Weights of a small transformer language model: untied embeddings.
MLP neurons of a small language model. Each row is named by its layer, matrix (gate and up: input weights) and neuron, and shows model dimensions 0-159. Each number is 500 + 40 x the weight over its row's rms, rounded and kept within 0 to 999. Numbers have three digits each. A neuron's up and down rows have the sign that makes its largest values positive.
After each neuron's rows, "fires on" lists the tokens most often at its 100 highest values on Wikipedia text that the model never trained on. A number after a token or word is its count.

L4.gate18:502494520489437411521507500548449483521537497452498516534556485535506512492543448429475477535498492424460510452417477530474542456471472441535526447480549546398521559536458490522523515503498471473505468448510377485493492525464497530452583535547446583506524457408542514504528459471496566467493508415539530534510545503469526507587539520477457404532462430511422459485485446479454499467481492485547468542508494536441472464475491477448508487516446539451531467519508493540520498564528481
L4.up18:534510544539548494442539505488486517502510521546569504525545540513555507498517540493491524504463480490472519483461534511465544410483563507439518451452463535577526563500503559570548419495526444482495478583514572481443584505561482495563514490450493483534575511526564507512478557474550479497550534539460572463521528565540429507523443516514461554548515553474439528488502515455510485483496477523491492410477472428582450489513463548406456517521473487580461532486547497463544450491508484
fires on: "i" 25, "n" 22, "a" 20, "ng" 12, "l" 6, "r" 5

L4.gate152:470526541550494552512541529484509540489517493486511475491473490510543460532553519546668543463530488520506545514557527511458469490517535466509433457496467545420537564442501496515546481552478497510513462525538493469498495530550551534558525500499499501509508571487502545497508488521466483504399530570514491484465466506530369503482461487537456468574565548467491584530465558415557524606477497478461522499455459494444490488454494508450540522534442507549474528443509531503457558546473525
L4.up152:513466565577467492515523517506537490531436548433464502515497491484534477510530446521487542541520532477474528536568554457492459497458452531544403467535536585509434519545475533502430478485519535457517531457549506455505510492463490454490484402600514516474496534490563569603519510502490494448494510502515524460541505468472513476481494420444511456548560437468441509491483535450568558487438457447514505555498446570464513566555520436498510517506531496535447543515496531516564494567524563
fires on: "." 60, " |" 18, " with" 5

L6.gate423:467450544448516477498544471558510478488508491453492470568514514581434470517477442498526529591504541447463509526490497547498496513466510509530489529540412492429529500535489486502470520607555443488568474535524455542530535478503500483449500467554568535519524502467469540512513490456488482532538502550502501442495559488459429412502516470543513416450542483522444515507532522484522487568487562596559463503510480538545499487542510446583483511399540443516473584538492594476486503499544458
L6.up423:421523521404520456490447494526541423455468566486477517588524454505535528484531557480466410452487529522464466548487544560503523461502506418465491504398454526463555548501550520521545489496528492546489553541486468556463466550553521525504416520477520486493465500487488529522491554570477569487453520477528547521491499532515589533498520466568557578482550482487459511470474513454564471504541556523492572476567427468453476541502419477555551519547492541521493515507550501492534514508469497
fires on: " as" 34, " to" 12, " that" 11, " of" 5, ":" 4, "." 4

L6.gate83:546537467482529540548513494550478445517498518515616551486511422492468518485489491432579505443472490594533502483529458513500522535555532470448553537567514483524481510509485468483458478427445448529501496518553494537502611478523521555485449504463543492476542487487487432483545511528447506571552452520477449506586485501490490564448514504505488463470439463501543522537470516486484489559531496540561521456491458504577498501500388501464437475461470442576452472546545552548524454468479553
L6.up83:548460512461476495509499461417519500509558515429482587509501448532449378560463498481536514496571520567479537446472436566513516499553512484543554523520566506531437457479498515479417505536446465579452493508556450475487445549469461550496431522485529511477537480514509449460481504508501500493529504436513527444522481471496560532444511470481480537493487472505546521506478486498450513496594472531507495514485422536488540576538494536475502548497550464608547549528518575440548450512537544
fires on: "\"" 33, "." 14, " |" 8, "'" 4, ")" 4, "," 4

L4.gate415:531494542509548463448538494498483442497501568499533502475458533563512548503531469583539452475528545541469523455520562420419513494535533554457472506437479504437538455443597453496495502545459517535507535469532530523441498442520503527524519497542532430522516440450524509433471483575488483492497500496541592531492503552411485534502521583448502504486503500503554473535477478507534510518544502430487506566532466514568581408500514508518556527368468533479515465523493518490528523546456511
L4.up415:542478476479517416466485485504532447511507474547521450499502500476476514519574485536459465474520492488469525406516588499483532514486500543508535558438438452440502489463477452521570431553462534435490610477514590446435533481489470460450513497548483527532500482529521476521478527552516492484511503461532568498522471455523486509512497518514486504463450501462500517453400493475485514510539472445486524498562491494553593449524479504493404492391485597577544444473524486458541555531455476
fires on: " was" 42, "  " 30, " to" 8, " got" 5

L2.gate341:545494457496504555448532564521447598487526467526448509525561504531479540464528553541573587545402483520534435472473464544533480507529492494491471502549489562487493539484479548497496510509503499529516414440549424387507529539434542512511506501534534440501464470495488477484478499550525430531477508500483513509602502521513439500482502424588495392532531556451545553486513524560509522543511471499548457519504561494519494463471557529538479502514530502473529443458482406525466479527500496
L2.up341:531530484410538516474548487490465469398483468501494529460488496522513507508505568497518544552518521550558402474550431509532473461526506518510474483467495518469539485511532444517515472473459461507459513526466473481610492553503616434485557572443537505583455440473465525479505546500538542452442442518575523553530572472490479542440492467528414477554523490486469463518531477531482488511522471488483422525501522528518443480482497441535550441524512468476514464527472419552530519485416529
fires on: " has" 32, " have" 23, " res" 8, " he" 7, " having" 6, " had" 5

L4.gate347:448512503456448479422462526492512476388509494485560500499511468505466543484416500458564551423505454479498469466488458487475556500508469563426485556515451501466470499541611541557439533512502508440516436499504449567514494550477434516526588509507491468471542547511490438529489472613518547465507466546505498488536471514508546503480595464444490535512418541456507461507488539510449473472487502507514465511489488598481473526492471519466443462423424454500481465509507500550503485486559519
L4.up347:543500523482543504477504555434475517495494419557451516490464491541501539481421484416444582506440498511456487476448515448484503555486519543495405443472496568538483505503442493442460469537495427507496422510476491549442563404525485490483451547446550436546537505510480509461500517481531507557446470418450538558515493453539503518500449497517486473437451473551524481527539462469536547516490505502465542503465563442478428566555445457477483546434526520489505501520510476432495428526496542
fires on: " |" 78, "|" 17

L2.gate71:550458473476500481479503496527484531488484579486490480528537448548461502479534486538431455513521561468575530510458540493457500481483521476500447524426478471526481534488495455503529562535558461483475523544526521536486526494464543526452482568531491530493563543445526439533535442513555500468539510419447489575470478524458525571450547550373462414478488424516526541480474402570516508545509557449454497547477497554580550511513436546437513581520500530535514478494468506529467534539488520
L2.up71:563481510459487453395504528529462518522531457481424447560487500512454461428503505463493504519539597558469458480488513471515497461480489515494568539505445493466426526477507500487487515535529450434539499477522528544482514545461507483504501550442413487494546541560473535507558550446521519532548555430503460457532529485515504507464501515442509500570538430523439550488402506426512487575588524420484481468496492511625550490500488425515420471474475519518477498483473463481509513534485522
fires on: "lu" 26, "pa" 12, "ati" 11, "ort" 6, "ide" 6

L6.gate43:464542430493557424515521423491524521501491553506490545515480534538459405524463537491508472513541496495546446528560456548475500516514512408513555449495533504569511496482473456515427469524509475545531519587552524494493576488530540528455495522589496418430517449470535492470515486536475496521501536424509456399443437497453506507451521459483469503477529467548446546494437524470541526591545507508552494482440532473516486507556526568471493534441476522565480526482506586480533497533546458
L6.up43:494559499456561448510511538538481527454507449395488454447466475553485471535495580490567476465543521559467538529602537481449443547454503429482536535505506397535518517484490465489481526527464453532496484520551509629541535506560467515526498510534512528433529448497525470515492513517435498587492485504547431455433477443514547511490581478533501454438492477506506511521526521466483541527580547534480465483463492489514509444413509580543521524494495487562499531498466514523533448511465522
fires on: " the" 48, " its" 11, ":" 9, "|" 7

L7.gate390:492503522492474569493462562472486504486493537545485600526538491473451438580504518461561488548450433479461585525481467416455455535489516493479480552453434527490460454542486458487502430493594523528526578529497455541481548437541541442493440468537563480516505477584490515482498530542537455564473433552462485500479504531551490492457487507522477519538525535466482541519477476503523472505446581580421495494493436572476451459539510605531508469518511570510485529500548485503486479507518483
L7.up390:472487563509517490519521495467567521454461505502478528537570481537429516539573465533554521522481488524491562587545451476517458498551509510512456454517506473487458513581494527514536493494526512488543548536555532455481502515516465488484444438506494480510466530522497579521498497540484479464471434557391560493456560559527496446551542522526476462479543490488506536603475554469599544425522589499458463485476481545505510565556522516462535507516534564481485624522496426468474452513518477
fires on: " =" 53, " |" 10, ":" 7

L6.gate113:504480476531501531496442494514457517516414596445533484426472522547438541511535476539441513501493475513468544439486502450524539487500529450495482508491488422518519474454513514473500485586477506503427530465539583498571512482550513498552475553480556540405459431416513489483519461482529546508465499466517586444412497433577472468491516484505531575478431568490450555562465484549538538546482475530502507492481469418511470461519509569494480477488426507565486548546494547507515522504490523
L6.up113:480485508497451493557484458500523543478465450478477441522499576541439529518533511416482407522553472538471445439509481532431457563494473447468481456531450489530425554505542506490479505556477511508493492492480546473534594469486469550534459397532562518572474464485441516491458497407464484512495512541446455462503543535489490443550462457592546465479535442515489452523521502498537540569464442452468512517521503475538508474492552560528522548535574511524488510517464559495560549574490532
fires on: " as" 26, ":" 14, "\"" 10, ";" 8, " named" 5

L4.gate86:463464558552528543499472548481508592437470520514504429451490544527513481452487452506541475411525543499461416508499496483466511492471475479515506461520544509477477456575451499564513501470487441551434521478512525508507515508547515578611483512531535515558487513487491473561492457585570476543536454448549515502472564508468424517485519460549525529467543499540452453459484418471539495511429456504507550449565535499501496594551498457499507515549584526521454492523568523555511496468562517
L4.up86:468499601595531501522463497465536580459445552458557462462528538485452469478539429501510446465529508489514454460510495549434522478455521472563506482480493529488504550598524439514481510459528401530464516458512528518483528501536522500512510499504525526534533396474519512576535492488566500555507468509521561497489547492483427536498551520511448492494506487503445453513469399489549507537486463542509579459526514485514480571516479463480488479546520500572537445541587549567431543460523551
fires on: "K" 24, "O" 10, "P" 10, "T" 9, "B" 8

L7.gate401:536496467514494482540493520469467475543445534430494452545591512429506483477484513486532475560465529481501443523539463562460473443451555431534444485501497520526544462524546485537527475483518467503453507416532491559497583582535592476505466437525523482556485471487470476438493499468521516587487533533517395454511503419472526405467568542584476537471487511526479522524444492491448430531499475506478487503452469494496476461575542456525446575450524466489473512514562489513501473438490486
L7.up401:564490490462552493418453439494439524493538496533466448472573408499454504509482484533498557503454571501405452507478538480451477478455436550488510536494484501518504434528568508506530528473471473424413511504486484543492542429479475547496514461491507471502445548491537499490515556507497544455457444439557516537558472464532447511547461526525502471436565427491488514464503509583508424456540512523507538488515572567440502531543509432521460507487450476441517529531481489496548407528519450
fires on: " \"" 38, " (" 10, " it" 9, " a" 7

L2.gate306:516521480478473474440517496449551488499505547486468503488501489536496425533537530494479514497524573416462502512478567475534511535537513486491554482545489507434441567450520532458502546479497357531447536469537505461401519467536489545523458487457517485527491505529490460538489474487495477523480496430466457497577521568473531533495517502473491485541484544463494505496479580555449465476544510544407468564445525536447445503526487560505516486478520594475538585464545477482449382426467492
L2.up306:483469515507419481476458518493463496506461497480535492452465472503494458442474391571445537501559564565506529491547479485475509561533411538541497409507549460497501442524518537553540472472523523473457634454474526514438500517491488531470467476496525492521493542507528483529526548475525422454530444548469460541410444543476485498482569560486485496511506537502512522439571524489519487488475507543495491554534474541447498504472567490445596516469495503460430559514495522538429520565540544
fires on: " =" 100

L4.gate360:495493548555516490468525490501529539569492535508551534477521445519464447587503477542461497535473423500517485487470461540463548502466557472461469451464464523483468492496417513495456506553519516536522485555554535440495486475557432567531479447490500422518561484548478558469461548506508379503483516462475402481484535497458521505449427452518476457496556486517618503530492519489516442464470532500541493487477555514511479500483588427475487511498507487461454436513617499508423495550476491
L4.up360:496460542497473465406481462521535506478503509456524576541487413470508503515487430491442490447540520512520487477536409472510492516487472552526577543499546507493485468568522478512486403462482463488438507489527500499490499552509526431505497469498489441552487473534537459500528476508524470455446559533508542525453595463463453506501486427593513430446481542525476421565484538502436490505545513450486463489456587497558481586493510516558506567521497582448474495551566489496521578489482519
fires on: "," 38, " Goals" 10, "%" 8, "02" 5, " em" 5, "." 5

L6.gate16:533528497547482553447538511493496564428443440493532493508515489496506439508529463495539491491496475560503447459473498485529488466578495510486537492503501512473532540499549454515494444483494434569514508385519450529519539476510491473503535476554570479452522459485498464533459477500510506538499427507522514533489512406542384554429425515572477474516490542485508550528483545571418485562489435558443499467483497402465535470478428491486523526583417574475540511445460481467479526496490507
L6.up16:477531580477493469490463457588464553499438529440486545490539522493456495377464476503403456519467460470521431478495527508572564514534489515507512485519522490446518541504456529557481523518554406438460468434497435465569530534491462514482468497519568467511488515491490508458473556503486497443453514430501555529548545450502516533469515519494508466459487495518513574489578498566458469415482491495500529475551440508462455525492519491454535579483397515448490461493503438499436470544516511
fires on: " \"" 19, " have" 19, " has" 13, " " 12, " The" 7

L9.gate209:534419499512496509461430483430471525573463477441453490421513513441534534546487473446442544465498547541523542518489526447470499446493520494544494501548523518433507515484459480533438436417420506461506478484556461470476454486460508499539459491512439469488432474456537434497474545551549546533544493472498431471471528511511462538453520495480562548548502420483498451514510550416486489533462481549539440473503512561546515513527604500536497533455530536483410505563568450490527453510503464
L9.up209:556427540471479501469477454503492500479480421480548472494569491491506494496493618500584605518430463534516510482487548513443459556506515532445518512460511503536456472519510510511461460550558548513497504434506430521538563511500500510548550469651583457505512462459541545518464505554516497481455497457507545486495466521456495531526451563535443521505485535503544515428486585491457524505545466516490442528436500502456557517495492462437481526528495496420530555493537495478457502509545572
fires on: " \"" 44, " it" 11, " we" 10, " “" 7, "y" 6, " you" 5

L4.gate395:493508511509554599517517528419498549598482455478521524551445540485516526553502432487524435558536484536510528519510452560443464492446532477459394517488488466518434518491518474491554480505604482516471527540485399461461493580484535483502538397433505472512505444548517489567507530501559511494458504577447532515477542473501492504520515517525515461576549479431472524528471461443508456500496466493469467491487467565494539505508547517475487479482446516505471544513547516492494588493571426
L4.up395:446464441494556599487389518486519498460456490494547505531440494511457548568518484516472464528530566532540533516522476564453491434484493503469449531574504547465499534459454456451481482508479531486490496574512488483448523475465520503458528454499486458477523456495541455545422545480544518449552476481488562443510455535567474554529527496544529446517529536464518562587425569472454469479543506419432437473454482532540536481529480489532457486540451575535489514529508458463576524488533533
fires on: " |" 21, " Sh" 12, " what" 8, " Pl" 8, " Architect" 5, ":" 5

L9.gate222:529490525497487467532449499474472471525487522491512516523486463476529551592533488486485550516547420469539505537444489541523495491499469509559508533504524458437521504497512490529468449526537528529459528469489462550414511442473522555496465615532531468560502549476419490529525528480556530494432483511534518527521466440529472494467567537578484504565497578559462458458547480537517493517456534523398509512558472556484533626428488498530516480541519514489592536581575458485444499498477465
L9.up222:466552572495504509515533504487538511480564535537561488502581544471566569509552503525481600463580463575447532507510495470437486544478504418526496493509560429495486486488529538496456423477502532527508468544497508489505576491448509537488514496481522473515518413541515537452487493567458463499525480557486519522457477452581527519448488509525457479493480608536464508518522490516444503491559547511420573504537488513469481483416616523553512529491406542538496541536511476503487466545496528
fires on: " =" 75, " is" 25

L4.gate312:566466469470516435439536538461486462420521520487498560479505424501399493537511514457503502458524505547505439556569451501496524505510411510510543533478542478572422550530537578498466562474503500537449467575491518565441541505509478479482549593539531515500452477452492468523466499486510533502557475437513451448536509479463555523458497482461500492498504521529530441510508528532534464515567511523553467465487542475544466509510425551456507531558516518588500460559491479444590477421529483
L4.up312:503473523529511509443562557497510452427488550472536493514480496526520499571523439460487513379506590568481508491525421541477491575507450548513465465513521526467533508568509574518473553511422446542504448515495540512499529445500454505460501492494572499503496487472455556507541488448443530539494576522547516490469451506441575536489545465525466430543516493485559474475550576531567489498566456508471518475499534519488431525561471444458527507546483490514490596487517560452518483426543505
fires on: "\"" 31, "}" 29, ")" 19, " |" 17

L9.gate332:449569524550453470504491515447520459479528516420537493495521479542425455465481492524506510555477415556512494538481556475493534464551459562451511488539485539499442571557525463483461493538602543544508534466439551486542549520522489500443535462513519487479576411515527539494416535540563493512425428528488457515492535454443551459513491511514488445557486460539480512431529470492510439550424487542511560555457530480441463510524516512513482518538470563431508545499487496548442445543495502
L9.up332:523444517425514471511584585427454488487517530480480513486574458585490497548553512456454525629492509509519572521510480472494507574488460489477493468496570465529462469498470480422465552450573469423475514370544531512560509414560478512473445493532469463544539516492492555491550513500552400504499505402525513515529437566551482490500465540472517487516514494507494520527529477489482465484484503490485542493575532429507557478497494484478468502519499540509496557493496500514491472519439500
fires on: " is" 23, " |" 10, ":" 9, " was" 8, " are" 7, ")" 6

L6.gate87:503536474525537497438496543514532477528570446529462481600531498440478546415483396507429508526469456507432495437545519485502619413479439462512580526501572518478521523512565459540493479486519448521475465558457530474421552474478432501434520464565483486556543467434484552487543482469472425472495511459471549501452508540496477566454517480460560510410512514534537510506490489508483493464500521527487495548524472597478515484512511479438476522538479510530503488488502501467576518514491498
L6.up87:443490607517557468525500388517526495496499471481548467496527518499518476525547510460486470504504493528464476590522540483555440462521522460511458504409513504516514519453575430460500534454505517458455516482434493511526526474553531470449548475458455554509552430484516518567535446505476515525500526499475531444518566523401517485472547513526504477554459574482507492483477589512494478527496429475454481489442548517523432496531465482490485440536534467494476497492550528520379423488553586
fires on: "." 35, "a" 23, "i" 9, "z" 6, "A" 4

L9.gate107:572448495547535504512515502490507555567544549482509488470536454507541507481457542470465526543518493447484488464616517467492457492479484561589474507524456554481476452545488479540438475507485523536441497504498420579426486478602502515483539449537482502495475467477573463466536424485468513524429443483483492469471476519507429522497444492510551525498491434509543417483474490441446491467514556460511444553491501482570564501454498472593508561520481463557517441477528513465436560522475549
L9.up107:473570542458460566515556536526463509602503493526589465548480575529440439482453452480518532512490552524471513587517491510467469547496579479597521513496530556511497491563534405488480459524435468492486470514555552516537491536526494482500575486471471478524576560449448477515491584498527514536493523507585523473512483516522447487579463486522587463509477534503568455522455511507452526589495532441553489513487531561466496440547471487528449513481525472494525456506479478464505516507553505
fires on: " in" 62, "," 11, " August" 4, " In" 4

L6.gate421:494478492495540500468490488475583472534545534569502507486477492544525537537528438492514526521488515556544503538511555523504444432445581496505497433525494554496519510492532454533552552539504520490543426478478494449463517476510459537430473455492549486528518523520503532551528536416471478473553456510559475449524435554514389512464535434586460499479438523575517506525535541453573473506430444471457471515460482463550489521548499443536457540542549498493502455473572537426557536573519446
L6.up421:477539555518522465457438476500520446555456464454532489481553463460513582499540483543472523463521489551539543480491580608533470564419445506534490568470508462535462542505552497507542513531444499573467513512488495456426540542477486494457447552507509520501528459472495540488528483577543557627458473472506545542500529514505498506438501476516489469487506441401474550491478519477456491490455482515457479544521539475449454523490466514439430486509574541554408498521512439486496456497439527
fires on: "." 73

L6.gate337:474550459572502472474522492399557494505567522547497569474542501501528503572534456497488536471547470440437451393505520523519456516576412483530505492498495507474540521488435550504480425541510541469513496540500428480477548490483410486491579452526535474521433522508490451469528499522489518484496510560428492492470518485518413451479458487472520479534529525536482434462473529511446429475461539477556532492505492541534467521541490459558593522531561501525521408472495551442537486471494566
L6.up337:494482550490435455522499486527515521496507477478529502468539505433447516566473469505562493499530531498436419474470459562408483532491526598467566468413456524490523545429492522551505456507525411443386592562467532482480490507460451453492517479487477495432514560493511523498455527509499425503465474511589504479434517497447486515484477487515496505492536526515437550403488540527463540516456489470496489515556388501464453450521457514563527521483555508485529509495553501445526529512497496
fires on: " |" 33, "s" 18, "," 14, "ers" 5, " in" 4, ")" 4

L6.gate102:534461460553566465554439418450515471493507491475506539543559530479448478505514529547427518493504460565429591490502576444519470516469525463555458461543440443447497503500433507508542471528486515569461474514508482544463504554514476542467534461484484493564462488517456498446446526506512523440530478485561433503396491556506460437541485532553574489462502499510515471540412473473472498549519450467439503469498557558523456492504517509440440499461540556510460565521553475437443498475511512
L6.up102:465549540501496485504516507517539472520553536512552565467512439546431510376506539490458502530447584503463433547546494498593479541499534499492518424535576557499542474439411517479466504472532490542495434464559559572486492524567460547521452510543450531469556506536481544521494451516520450565520498469500512489482529458485515560501495494466408453465537476539518497527490501476469553559454483556515454526483543507524519450448436487498438503532453544517481555492572456471512463451456537
fires on: "\"" 18, "2" 13, "D" 12, "1" 7, "5" 6

L6.gate321:545463527505496435492478417498525502510472477510564525499476491549542489431491420469482552537494503523452486486510570472447485513543498504551536455486608481534435457617454454466401502498469553454510497462565497523514469472537481515498526417530538497444424528439526591447535484479470498485407443564540505506514515504548514505522465479526503488505474565537483458571508496534497535446508536506490504509419448501552476534510432518552485558524536511499504424486575533543456527509522507
L6.up321:480526486452457533481547540584476531539532542520528448480488407514520486487491562495428512439447511478514473454502489463480567548529533540497464475501483479566571519529485435459371491498449515453528557530479451639570435522527483465482532524478520507557436491431507468459515530556516513493441483533449531462520461464528459484539449476450491457488460520496534481516519519533577470568440520491544546516449498569482542576511517513544488516456460507486542471506502467545466520473476442
fires on: " out" 16, " up" 15, " on" 12, " by" 9, "\"" 9, " \"" 7

L6.gate204:500525461483547546493419496437478483478506516504489550536611550504494512506567499474554599522565502478506510523442446565568496595519492520429508486424510583504511500480474530472487426502573534458499533492525517544457524538566498533488463499515518481502479490509484516512468515450517549428507460500489544429399492470421513523456505426466554545449519483465553450522479443481504523499544461538456460506486520435453395495491481574508544516529555510534483480481553465478502539462545488
L6.up204:531428420466443465495493553482511527535462460572498519505482564544498493446526423476437472568496514599535553500549514551476509547553548525435505515552399459509491466493434511462562469517438504560514475507486592527516541396553529498545455508515514576493468497487448534432507531536513548575479508530473457512432486526540481484509502420499502487480570495498444539525473475538486520507500436422534492522510454463499439491510507489511444489566495505499522442439490539461543496491496543
fires on: ":" 22, ")" 14, "t" 12, " the" 7, ";" 5

L9.gate243:542470513468553442462495522480495552458491472506482525463550495564472531505493529492458552405557435459466506535479548475511470507480530474445518491556514573539502443497534507475515489470494474482476556555396478540471517470510535466498489478556482460501499384467561520516499494517526608515540461479509498538552496523536457490448507541475589492542425463502482481464459516582543520491574480494487501503480535505438395542541498527521450551521488510519573419485547566492496491495385523
L9.up243:524505510476500496464538560520545507496496484512480506475525537529537458548572526548502502457505426520486483524519429438535402520488515472475446505503476549467484411493534531507502509505420571466439519496490533517532452466547479438544501430539559521476496483470482443483455456523515596528513543513556478469508502497469486495471471524556526426519442491495449462425483560610529458520462447438507551498591555550531503486448558489511519479492489519473516555532571468565423461418465539
fires on: "," 99

L2.gate310:512515421500543491485512513551490451455511451539487510455572543482468520582523502524523448527500511538514500462467464511575525486558522462447552513560502431510429494446504515530470504516444552507486577483487522471529530507525539524557490490537486487431458463517481564490543553528505537505579492434578442440430499426606510498504508488486512477444541464499490482522542528498548580542549553405484486507460437505571474486481453474506462495426494506529478539523449471507491469504448616
L2.up310:588504456503482523582365532447507516434471494495475524497530486532444481367487471530530463503558508582443470464548497519477550484548520482508500510485529493562478485500463473459469510526425550565465513553436543530500551488483536551514494497478471502454505458494543520469513541429436460486527501443497550469480455489450479491529496493590540490520513489534543505455493534576497541467525495578497510491487401465504481401527512562527459430441482491491466493491481526432486450532477484
fires on: " main" 22, " its" 20, "|" 12, " major" 10, " a" 7, " new" 7

L4.gate217:504534506502454494544536459587477504502511459490470508514528452511465527415419433523554579508424472529507501446535500501514501470532499446454457494529593542495517503451491499446374482466500529478521445508503506539453469431483546496480455511480512542476478564453507506392507514440483499477515483505587467506545487514532502565408524523501463466598493515501535420538555496484578537504490524487448469544475515509553488511494452520566530538509501551505523521608554451530513471516509541
L4.up217:541511479424479488500563447546406474550498563542463529562530401460558499478490505475503496589625448538481491483458511512510462462525459455500456470533545485562435541468481427474454470533412537415459526466482541565424462534431587474459500494491481518482468502502478495458504539499512547529476493516469433484515541472478535506517438497534532481511494491478528461511400502484484542537562469459451538531522535568560494521504527479533509537470515516551518489546473548481492562492500492
fires on: "\"" 79, "'" 8, "nt" 6

L9.gate127:554435506455526464484464494540420497496528489543480551512537514519441534492531550464457477484490458520491582520478525464469514507502504442469484434451532479436517506463483481528399510585468502489475525597538468510441534526480400458528494560504468463515465460536487514488436489544513536537501539531530540453437559537517492488516490495440484571503477620525494505427449488487553530583571484526574554526528542521525566531518476534563539457503460496495480466534513456556469438525464456
L9.up127:490506410413462440480467491521433500545475570511478573539583521489476508495542554480533511427542469502522517490460544437504527452538506508520480488523451570449520529507498533560549458492478527467419540525480570565465465518526483419398521482459461511504475474412545508487470438537530522510521524490554464521535493394409422506519499475466515502455500538532471464501502500578488493505454465526557435502494452496445465504470526526518531526498499499521484535505530543510437536520426578
fires on: "," 81, "'" 12

L2.gate38:539519503544491498551434437548588518490520398530571456485518526494473498425548536472476537480537509536483533488467563525588596478539552456532495432570467457451481477449495501487572492564543458538515401529480507525515530507494496519493474475494494528509539434466492490511521329501487496497485479523488461501496479541454459569523556442583515512524553445561484521528467495503493452482475498522499513492532432484499458499519452442489483498480552475530465506502581525532515467480492550
L2.up38:516514526510521487514464472547564477496520467468548457482538520518509433476550544500503513460575487460481481409422557555566579539503578448537494451564500457501461494514456501518559459553503475548515382537475507509552470548462479490552455508555459536434535479434448490525495395498535525478539491547534511528518469535506462516514581471532523547508561442531473477481413448479502446518509501530458529491526461486513479528472497443499455550454553531532446525504575466576553518493508526
fires on: " football" 13, " playing" 12, " meet" 10, " league" 8, " League" 8, " franchise" 6

L9.gate340:510430490514510584517601541547507445554429475497450501508495455568481522491487540482513479473504508522486497573516534547445541510495548601477465437559493575500541499506506535530473475570502495498545507490474453466538474512514491513484489474543522398469500420494478537526506567428540518442578510486561455444391542539529479536447483466462466460498523479564466502502473534498529492479495479556508460482529517503511511552473574477581499595499556495511493571496518559449442466460496503
L9.up340:534486496458552510546496530431527442503431471541414480454526527511506487539580479504500505456528434496521524476468523508535597484502547476471477536463490468469575531455497483492466502465475513462506499489527471467435480502576476522573463505549465469401452440418483438500533412535489475444435500423509481517496567421474483439490521508558567542566506517530543526468518499542485480412526519484461449536510503476434521553556486454506546471484490532426449561515556488443490474527494507
fires on: " the" 20, " (" 18, "-" 15, "–" 12, " his" 9, " as" 6

L6.gate403:559512535534532510491491544575434514489452484540536522498592436546529494474535558536559502492493542527514433451552433522567492476531514469517513479541472566494465531499453461486430496407526432438500465552533585496493547457573472514488533484531398520478528535477556494422458537552465431516444476449547488454542467522434416520499483482527506522528483522445457506500480487465480458576495457441495528474430447473499521454484510501508460554443464466548520466525509487489538451511479540
L6.up403:476547440488495455539538517447470542514567509530515465506557501570466449461532521466457456527578486515402564529525562579491602447502470569501438510616497530517480451529566483486542468549511485374422555571485506472471467513511475507519452465489549458440487468508478494500479492481497487468499494459533474512541541527491487472501507554542467512551518458502518498464448542439525503523498434517547493494493434545535481484504429545455497494547519530566532471533503544476416470539508526
fires on: "." 71, "\"" 9, "|" 4

L4.gate187:532469476440538504476508557450529446553516567543421464480487421555494459591479500462414499486501524521485504546565527525452476442491470577485516520504492530531462491540420529544447532568512503502545499495484546460503459485497488445459485530436449522492561521534494514439427551484550440522497594518458473431556502462471509515466502497479493585522535447510520542522493470464579557539462508388504539470463478525507503499538459475543487534498500527560439517520535547479466426528442514
L4.up187:509419491523520483509482596400558539572507494450472477526505463517502514575484467478422487515586487499502572532480450447453559413569514522501459487493437575493503513531527505470462511499461510525538555489427458481489435488550539470513433505491503438507508526538471545489491497449501485541513548491471482449540491518457491474484504554481475551605501486459488502479451523398506515505466565444479519451504529526510496520497459408530448473535587523476467565479539535446456433501497531
fires on: " |" 47, "–" 12, "qu" 8, " by" 7, " as" 7, "." 4

L7.gate441:477433495495511471533525549451440556511474511514476514521499459497539401444531466514530474492560530632514517463556489550456602482575544466414574538551505500440475449439515401535464515463477499473501533485473458577457509491511534590492533540505497541501482499512529539474520491492453556459468481419511474541468520520456491504492464454496496508436554460544518547473399494490528513481507490499488441546483451547543499501526474441474554483453481508563555526483518505445530461496528544
L7.up441:545540449476518444458514476479535424490482545506488566516601485515503490525453496440532499516544475508526509475545477489580452525508511531485557557555512543560418453488428482498475445511490468515419449501450463498485531521533517519549508518562524465442401512527518462495567480522533451534483417522528491552512504448480513482462508522549508475508446487514491552464495536444415572500545535483438528470573530562450470436529526493483498559453524553608586563506518510481517479478480515
fires on: "." 29, "\n\n" 27, "," 13, " the" 8, " in" 8, "\n" 4

L9.gate318:482466485485559552458488495463510457513558485471487522473450486478443550423518573488492545487532552540501525438510456549414455496450464461500555522526496479519505467476454439505457408506465417483513487470558560508441523497523494501402495547499494441501491468483547513427525471530486459455482541454543517416471560485462469498536476526476536531530496546462554547446433542512460567488476568499516474549488579432470488539530479399546475554490448538546491524517511472490535448573461498
L9.up318:511539498465522533493458484566537498476488530431470546510482499463446521512480570593516535485463450456516515480494482414453502503528414559413553521474476529484515489458494473511521436510398502470477476448463492467481533544535527444488477508529554577453545495536548474459441562595535487487535460464507488469472558476516468523550532388512500461502499466520558477437534446494538544445502514489487480543486539490440536529556443466413506433526542530561470491479486448508479490587502521
fires on: "," 63, "ti" 4, " he" 4, "t" 4